Weights of a small transformer language model.
Size: 12 layers, vocabulary 3606.
Architecture: LayerNorm before each block, rotary positions, no biases in attention or MLP, normalized queries and keys.
MLP neurons of a small language model. Each row is named by its layer, matrix (gate and up: input weights; down: output weights) and neuron, and shows model dimensions 96-223. Each number is 500 + 40 x the weight over its row's rms, rounded and kept within 0 to 999. Numbers have three digits each. A neuron's up and down rows have the sign that makes its largest values positive.
After each neuron's rows, "fires on" lists the tokens most often at its 100 highest values on Wikipedia text that the model never trained on. A number after a token or word is its count.

L2.gate579:492498480542543609578465573486505523461602459467499545451460521556493532527478539493475416545472530465579499528536476458558531414473539543446488432465514560477519567500544450532527448465554497520570425512503470504545468559420514490499458437428511472423554549466491530477433547492511483428543448510491471425471528581482487565509475507425487496465482541514494475462478553543496469528512
L2.up579:516596533442493592468463511585503448496524543521458523469481535458496536450484456547494487520534507530478442528492507489490463457482480544580564571549468487524519513499499483494452544548460477539511442500390520484414501575503505503528489544538540531511507500499449452456482439461564494519534514502518521517529537546515445565513538484546543525559507509562555476486478540505586510575443
L2.down579:572488510514513505503483531484438529526453567568489460509496528508538469489540553443515511531438471480515435494382493546507495464539495482458501604529596503535525483509438582459558526515469568474405480523460511531429488476493456456481437451506434477500508470478532470406563490490538480523450541461510481521571503499460559504542531506482516461497550540542522599544523498442518452540517
fires on: "ing" 13, "on" 11, "t" 10, "in" 9, "es" 9, "th" 7

L2.gate270:488451570487498498564544565552486492515549426512454496504391541474485527488514474495450580501488504552450502450527488522424529486510520469501497512477456517508492490498458482483590457503513459472496520495489479527506517472499520470513420500457517470571484477456440523461430541473523469564536537497511509466422498466490511436572542534490459501444486444493449597403479487448365557479553
L2.up270:544485518488397481490555440507603548506441436486404449472528499563509500423514499570499494443475537541482545496415542515543478455580491442458528524431457556560511473517478452523506476530506509504562516525444516531500511531533591461506465497504499483462517593499543508475531488441536471526575415533473524511504514547541509479513472541547538483509417448558428482482586462441462498493521
L2.down270:592455507445455572482475429432472507515478450448441458483554479458563560383474548507508585437487511498517553461498512536492561491486486521457515513528416514550516569469526432496567477505563536565457432529495510519527551498591475502476501527545569521525518516469509453503513453451521544454516475562474479530517513577430508449543525558532487478507463493591517524432535437433530465465479
fires on: "ound" 12, "olution" 12, "acter" 9, "el" 9, " Festival" 5, "ition" 4

L3.gate297:483493486483606501539454576476504456495540516492512545516463474467530494458486525507476498492504492499529511456486500490502440482495447509524429487468532533542391458514458471458529545545511547450517491562455491482569461545473505475531461468544474495471507547456459481550426452481482462450572569526525524505489469502496448536436486525555550501517476454486578540522583536546527481483499
L3.up297:471504519502441535436451512496508471460497525529518545514475520545604561512556479542420495467502449534475440485524432510505420533519400515530527481530484478458514515513481513419464552644453540461511514543584481482510502539528476494535551514477493559435548524513507431519436482488441457416489446506486494445467482567397436453463481498494505523467496499466513508487474517499473483486518
L3.down297:486510491472505555554426463557472532564538487507565480516523506506549610498452513572425467508479516560435540472517532413502467529541509554498507552443461512435579474467417492455559493527565492490484535507531555459474493464499483391511509498523515524417477519479481463410526460499498539433487473526437528520491463464503444524496459505454525466474515449411468467573511535497522428486502
fires on: "–" 45, " under" 11, " pro" 9, "v" 8, "ro" 7, " awarded" 5

L6.gate307:509466533554560550417480480509513502469456544506529481520572497509558478511473507416480447541504469498510489511463499531533460510566465489557505451477486516527524485518385586502431510525515476461476461490481459463545513484510504555498493607511482434577464453468490484439528518558522533472498517429513401499483486486535443530532501541505438484519495466547464538493606437549470500467444
L6.up307:513557483484496497569484472499478546489489489467430481514458463496447473540462401411521513515492530542494443501486503491543547472473552561550394500511489531463518488526494492557510548579505446474466467508453495465523530554458472495526531504528519494496460542458588456554554542489453523585458433474524427481509514492507519490541482465548449439564560506512453456472511464491522528477538
L6.down307:383520586527463501605476544480514507513529514506599509489452511459522533481465430490541471477522531463472481510494513495451490505454489509423531527478442592503487458501521430464559468528504557575489527471485504551509545470476577515524473500528502497497498527532483581402562435435506485414502478520414516501450506503560474478492596442485539529537516529507511510516464574513517473442479
fires on: "o" 11, " was" 11, "ra" 9, "led" 7, "or" 7, "a" 7

L5.gate610:505512481467498492416500543538496527470450457529456502490442497448440556434492506546474480491421515524459523576490510477455461460508531526492544489419500547433507492513479474487437463489503545469474501588456515544469453527428507493464401520460522483484434442532536480501543459455557489496483513488482498580500479542520500566551526468507523489531552448525610491497471518457440429463564
L5.up610:457527507484502472480480469516468530531477556537481417398541454496455500470546458536480533457540484525490460505470532475500550435546546585538535436476475504494517448569547462502540499501406465489469532454525440488549470476484523500427625490486532501538554568488479455482522508482521451470582493541475457632473486516489535483411459511477552543453472472527487453523487507440435501567476
L5.down610:509468551532537552457489535424385509567554534534509508519463463549545485487511464472519509527508552560469460519547492436481483519504434475538487434515553543473543536473487517458528494471478421467491435444533527568442580523528492575519562554495498512497467430492505514550483505544472514517406478547456450597530523478495547467502497530449533551542500442503564519503575558564562556481470
fires on: "ro" 12, "ant" 11, "h" 10, "ur" 10, "st" 9, "th" 8

L3.gate53:492561491595547458521531473494578479479453521427500542490511540460567511515519627501437464512451477504433480519577533424539545432548527479471511518523578517572531546552497509477475463456566440473474457464563479469479494520459422536555569530429469517491505519588528541494446433498523479511446471550520500555482483536549543525545485483440441459482561551479487511498569515512515427499487
L3.up53:516576516470541449458496556576584503567532448519459508495564532549560441512555503535427474491492486507523490472527510478568392419539474513528519462502469550469534510526460553507429540408462494491518545406481453430447477521578548532464497550445484562526440563478496525477450508411513533469543457531526555464525549511466467523544460504459494537479503518517425467481514519495573474485540
L3.down53:475488469457462437509561617527467463487410584546572526473481483565495533441554506525566509587543465525435529541536473502445522541540544510525522462465492470468514550522584437513517532467452497542515470512503540490461449578511562560522483493515436477442521502495513511540517511512540501453494581453586447465467484565489460473509491473497523487501600484519440491481519533494500526465479
fires on: "ts" 19, "in" 18, "y" 12, " ro" 9, "ro" 8, "ed" 7

L2.gate66:475497557532544517530463546473537477386525487527478489522476471528455460480572556494521488443479512522563467519466553473530541496460551527481471551516432406532530535443550569401543453546456431501470456490505515510502539552550521487477485514516484553551430475511527547512500459485556528537416432556546496486437489496480569513496503519471464534525510547503540420522487586468388506534454
L2.up66:515498474522482438516442498507498494467539454475499550487486474486519595498516467527442565528495471497557520517440540520519521446501522524488421588466397476534471521541572565464525500556459503534468510531500494527580524457525491501484491482562523496445548501481452561570580448455474532518495508549462524479441498512457483467513487511514466525577513513571477449518525583484523425485488
L2.down66:534464552502483496441466466441533532495513501526478509501490389490493501474546488530566532481482545527550486503488650553494520584510506565508440486477522445434454492459593535420520518556464411504533472524470472509492439521504475435505576477523538487530453429533456557595519431504501472552503487580511522486457453472504503506506580515521466504475528503495504443463544553451451498529465
fires on: " Gr" 16, " Cam" 14, " Tr" 14, " gr" 13, " Pal" 9, " Qu" 9

L3.gate700:502462544537545554469549492480479481510525560460533483497541470507510496535506467484545507571476465520522523507421476596472502532579514524472497517475440463531485489494505497507465510541548455500522504423447508479516489522464499442493508551500494512477479565491430543504462487496512513499503499438508447513485506459416455513500484602504454539493531554446494505549504480511495489476514
L3.up700:507522523482550483548450502468485512454462478467593526530430435460475563504472465463472500535472506524517542471478525478485489503437492552487484502499531512498488489498451547483529540546448500560490552421477465459567522471489508471562508478524497485489525485482576525504491443449541550494601550463525519502543531547476522510449435486516533420607478536471468499527480502513429501504503
L3.down700:476524461501475514518585461463469561476512523500522490512499482486518497517552544566511521551415539439480522518459476542527479442534494553488505543489524444501461567536483487479454564591509523542498579509527510481514469552485486496539469528496473518450484461493505455492512520528451408440549490526471518493468488445422525463500502487522485486474494447527565499482545501502411525548492
fires on: "o" 25, "or" 11, "|---|---|\n" 8, "qu" 6, "if" 6

L2.gate554:532469493544484598514536495530495516482501449509544490451510579469528474484529458476556483510493466478599521509530474455475493478537487468426512442559480555502490553502515488493462497592590463451507488521520505469453500454499450506561521531497501539457482516486427532442494570465457520495445475495517451538467485457519493524520515478474459469459481452440476573531552379436620532477432
L2.up554:497508482555501457460544477472532527486479417538502522493465499506473512515499474453464588513524567486560478512524472578533485552600463484479504460563494444532468539477436542534433552526543487461506467486494431520503560469489417521481544503453477483448548467478528443543464445481507483512530556435456477513603460441528469485499513474471468527462462438541527471537507441495576538488621
L2.down554:536503532489537496502533497488493452547506473502535435515542544521533555483609501544512443518473569497440544481543480498466522458474515453531489492518441513467540509510478490470491541554501487478456581492556543510485460531520512525603450567476485532575492534407497464394476457566524492535468473524460508416523539514563509535499524502496483463469524556458551579510523442451477449515569
fires on: "ar" 23, " Top" 10, " =\n\n" 8, "em" 8, "ep" 6, "he" 6

L5.gate395:590532536471547496566488590480445438507539425485484514524476477511460498498487427489483427463503520473568487452498513527451559508436511564535488500456529438450528456491448507513462457518466517536476421489500496538465504513441479448489488451499501550515494522477474471495492559465423508568477540531540446531501555602468549452579525559535525526403470534474492460468485581516467475517493
L5.up395:499442527522501532417524475549473458554500483460510523513498531516539547459547469507535496462592568441485537476540428467456464463453481428419512509472573511480558524456503471478436528543453474485429507499518453508522479472538486415572446517493538492482495426470481502581469542525493583509447451506517522467467541510535514497502524500472479491561479507555569518495473518500531471531501
L5.down395:543538464528535466507468525466493469412479528567492490591494532496500471494599519402479515498538501512483522431456566527509549471515473413488449455484517561504581485466542507545552453467480451491488438484505443503456470511458508425538552523471477497494465550470488531489508411538508563501425515469448484551472497556517503512489463489488512483464469487460454583515458458560471465412505
fires on: "ab" 26, "r" 15, " am" 11, "all" 9, "C" 5

L5.gate643:497456452395472475492510504468540507500543477541509527512560498536476521445499465463487517490520507419529545517518553472461453449482535477506466599537448509477513527499608485487469432501522507498464539540527515501477511546521524502418512570463500425526442524452481472516513490561420499467467441551491548475494457560427460535508581527506458501499432485531468484529520494478487499572493
L5.up643:459411587504501534522437499483428521496484493524521470466443447451520515522555484492524513519519499525518474478492418365522513472550496477489499460496491505483505515485523482552482476497527502568523546497511497516585554498492473530492554510455474418492498454436419580475468541544443514520439440520565579509387464489500501486526518427428513524564470519509430488477559532547493508541552
L5.down643:457470520492433554596461465546510476508480492474501450499464402528505542443476484498507501480440444505465507547527414517532475445489545434552511501507510478529483549433517529459530521522476597557489483502468525459549432506483542536499495442536474473528533560549445519484439436500447501573486475539486442470483560426546488560492434501462550491554492493523506419548513460549485513453496
fires on: "c" 16, " law" 11, "p" 10, "ch" 9, "ass" 4

L2.gate332:580484419492515502455448511522500478554572497521512494454509470469542500453534528476484529480519565499550507522474474507419517434526517563490515483424501560506491562514557523551495496456468460499563458487503438493431490526488536468454473502511510468550543372450549495503443525475488528529501415506573569488496483559460523520503554452526459391514487494482488594516528553468486496532562
L2.up332:551457520527537537516500563476566462485496499552486461467457531420482560462528474505506536576450455506508496478466471518457507580509518462542485596500544534565559499471416451540537494492502494475538473442516506517464544508405511470461449462507503510422498485490534488433477550456532532452474473544497501484465492488498498482548469500483529502467522457496465546452655455504448524513445
L2.down332:508513513478475515503500471465508514489457530486510474518486478466508488505573510500444502516500471481522496500479528512508553490468498502486502477426511490554476480470568507543506451548414572564532430493497398537399489488554558481417526502481562501494501512466484543547565562504510481552499427517514497521502590509371501519549531512486441542494441530544534495499568542483510483510494
fires on: " process" 18, "olution" 12, "ition" 11, "ation" 6, "port" 6

L2.gate619:467513543468411448532514434457535468473451491469500562483535545437496553529481642482446423482479466516474453476523539503497511519524436535416531484497483471510533503514425470501446455540513431550504533529389545435557498485464456489507561463455470501497523573503583542512493450473523495492473472522522430568469503516502502500513506497567452489506503527478459522541569524527479564491493
L2.up619:494516522439479482446443436454477541503500496481501530472553531518465543533459528537519492442555519526534472468461528485451476569483471467463489511542473492538515560467510496476411504540562548474514583516586388421538493458532545524590516492487555504398522539537519534501494536470461539497545519460467500526526511534480416496523559492476434480461483485496495438508501504502449522579539
L2.down619:399527490538475438604492525560540457488507507529499549566578497498552483476498568577512484477498498491440520550532495515544516553504474504518506445418565485494502552550500449489517524509481483508468547493501484449471508477525476502591437529507536473438512476546526572479556513480524459486495540497444527485444482549452458504539555478479432481478542458553531528475518538533531466527503
fires on: "in" 28, "b" 25, "p" 13, "ed" 6, "es" 5

L6.gate59:516543487561467515514486568547504501442488534536543453496474433498490449460417561505588518602470472507589529520483457524468468500501494523443472507504545500545537514551561536511511477508477513401546450527570507540467558528501488461534497518470492490421518524529516584493514568537461503462516452441521406467554541486445530522502506611476474512484461506476477515489448556516470512482537
L6.up59:536486450515541460493430477454563436454531517538473571517493497493468453501459500580461533470458525424479490482513488522482505515471491549493491472514444526501561463445474442482473500557479538548520467476517481482565495559573518501504528510443465491427543530509493562444549505445555483517523516480454539467484488493586463540480511570586557454469500547511542526506484424445440543521448
L6.down59:450468538440496488440519499470410554492473485532605464504484522578510463429533561456538452508533483494525490490533501494547574485530565507504513508437507472494508489451516495476522409459426494504539518461502555491477528569539429525476524531499443499579522473401454469509531507444442491499501489491547449494557505492476437493547460505472460482562510478532490483535469512492544583513490
fires on: "ing" 36, "is" 9, "th" 7, "em" 6, "us" 5

L5.gate362:537537503452452482499494548506480492546500516547464524511457522457517514503520544539450510543521518455512451542493493554461459522452531507470488499528450481532445515513546500473408533532473438448498482553474508501442493507512484507538427551402485524461498546478496535499611529495502518473437527520554477479515468452565515538523563514429487517539454509516477542556473558533547486463524
L5.up362:479472524468518505550484512520463582541561511495465506564442554478499441510430505484458465502513478454484513505471518422433423553434507536483522505413493487537436426476472496532494507534457453588487462537575484486428499461512512555438484485473509584433494497481477471513497538486412545481499473571514487431575505509482456494500461513495526514621439511522511494567506461506531523505533
L5.down362:578442518486483490492530453532436517537513461544495447498475470447477498465568497433520511510453518521622477481507502433485493476449555509430495432508520496597455456522521444522534544437471531473501488423562470501529421465526479517468555504515544494572496537507549525421487499439470553566479445493581485495510492528452428571457514470473557431538532479541445524516536538488437525514498
fires on: "se" 18, "ain" 13, "air" 8, "ire" 7, "ail" 7, "vel" 5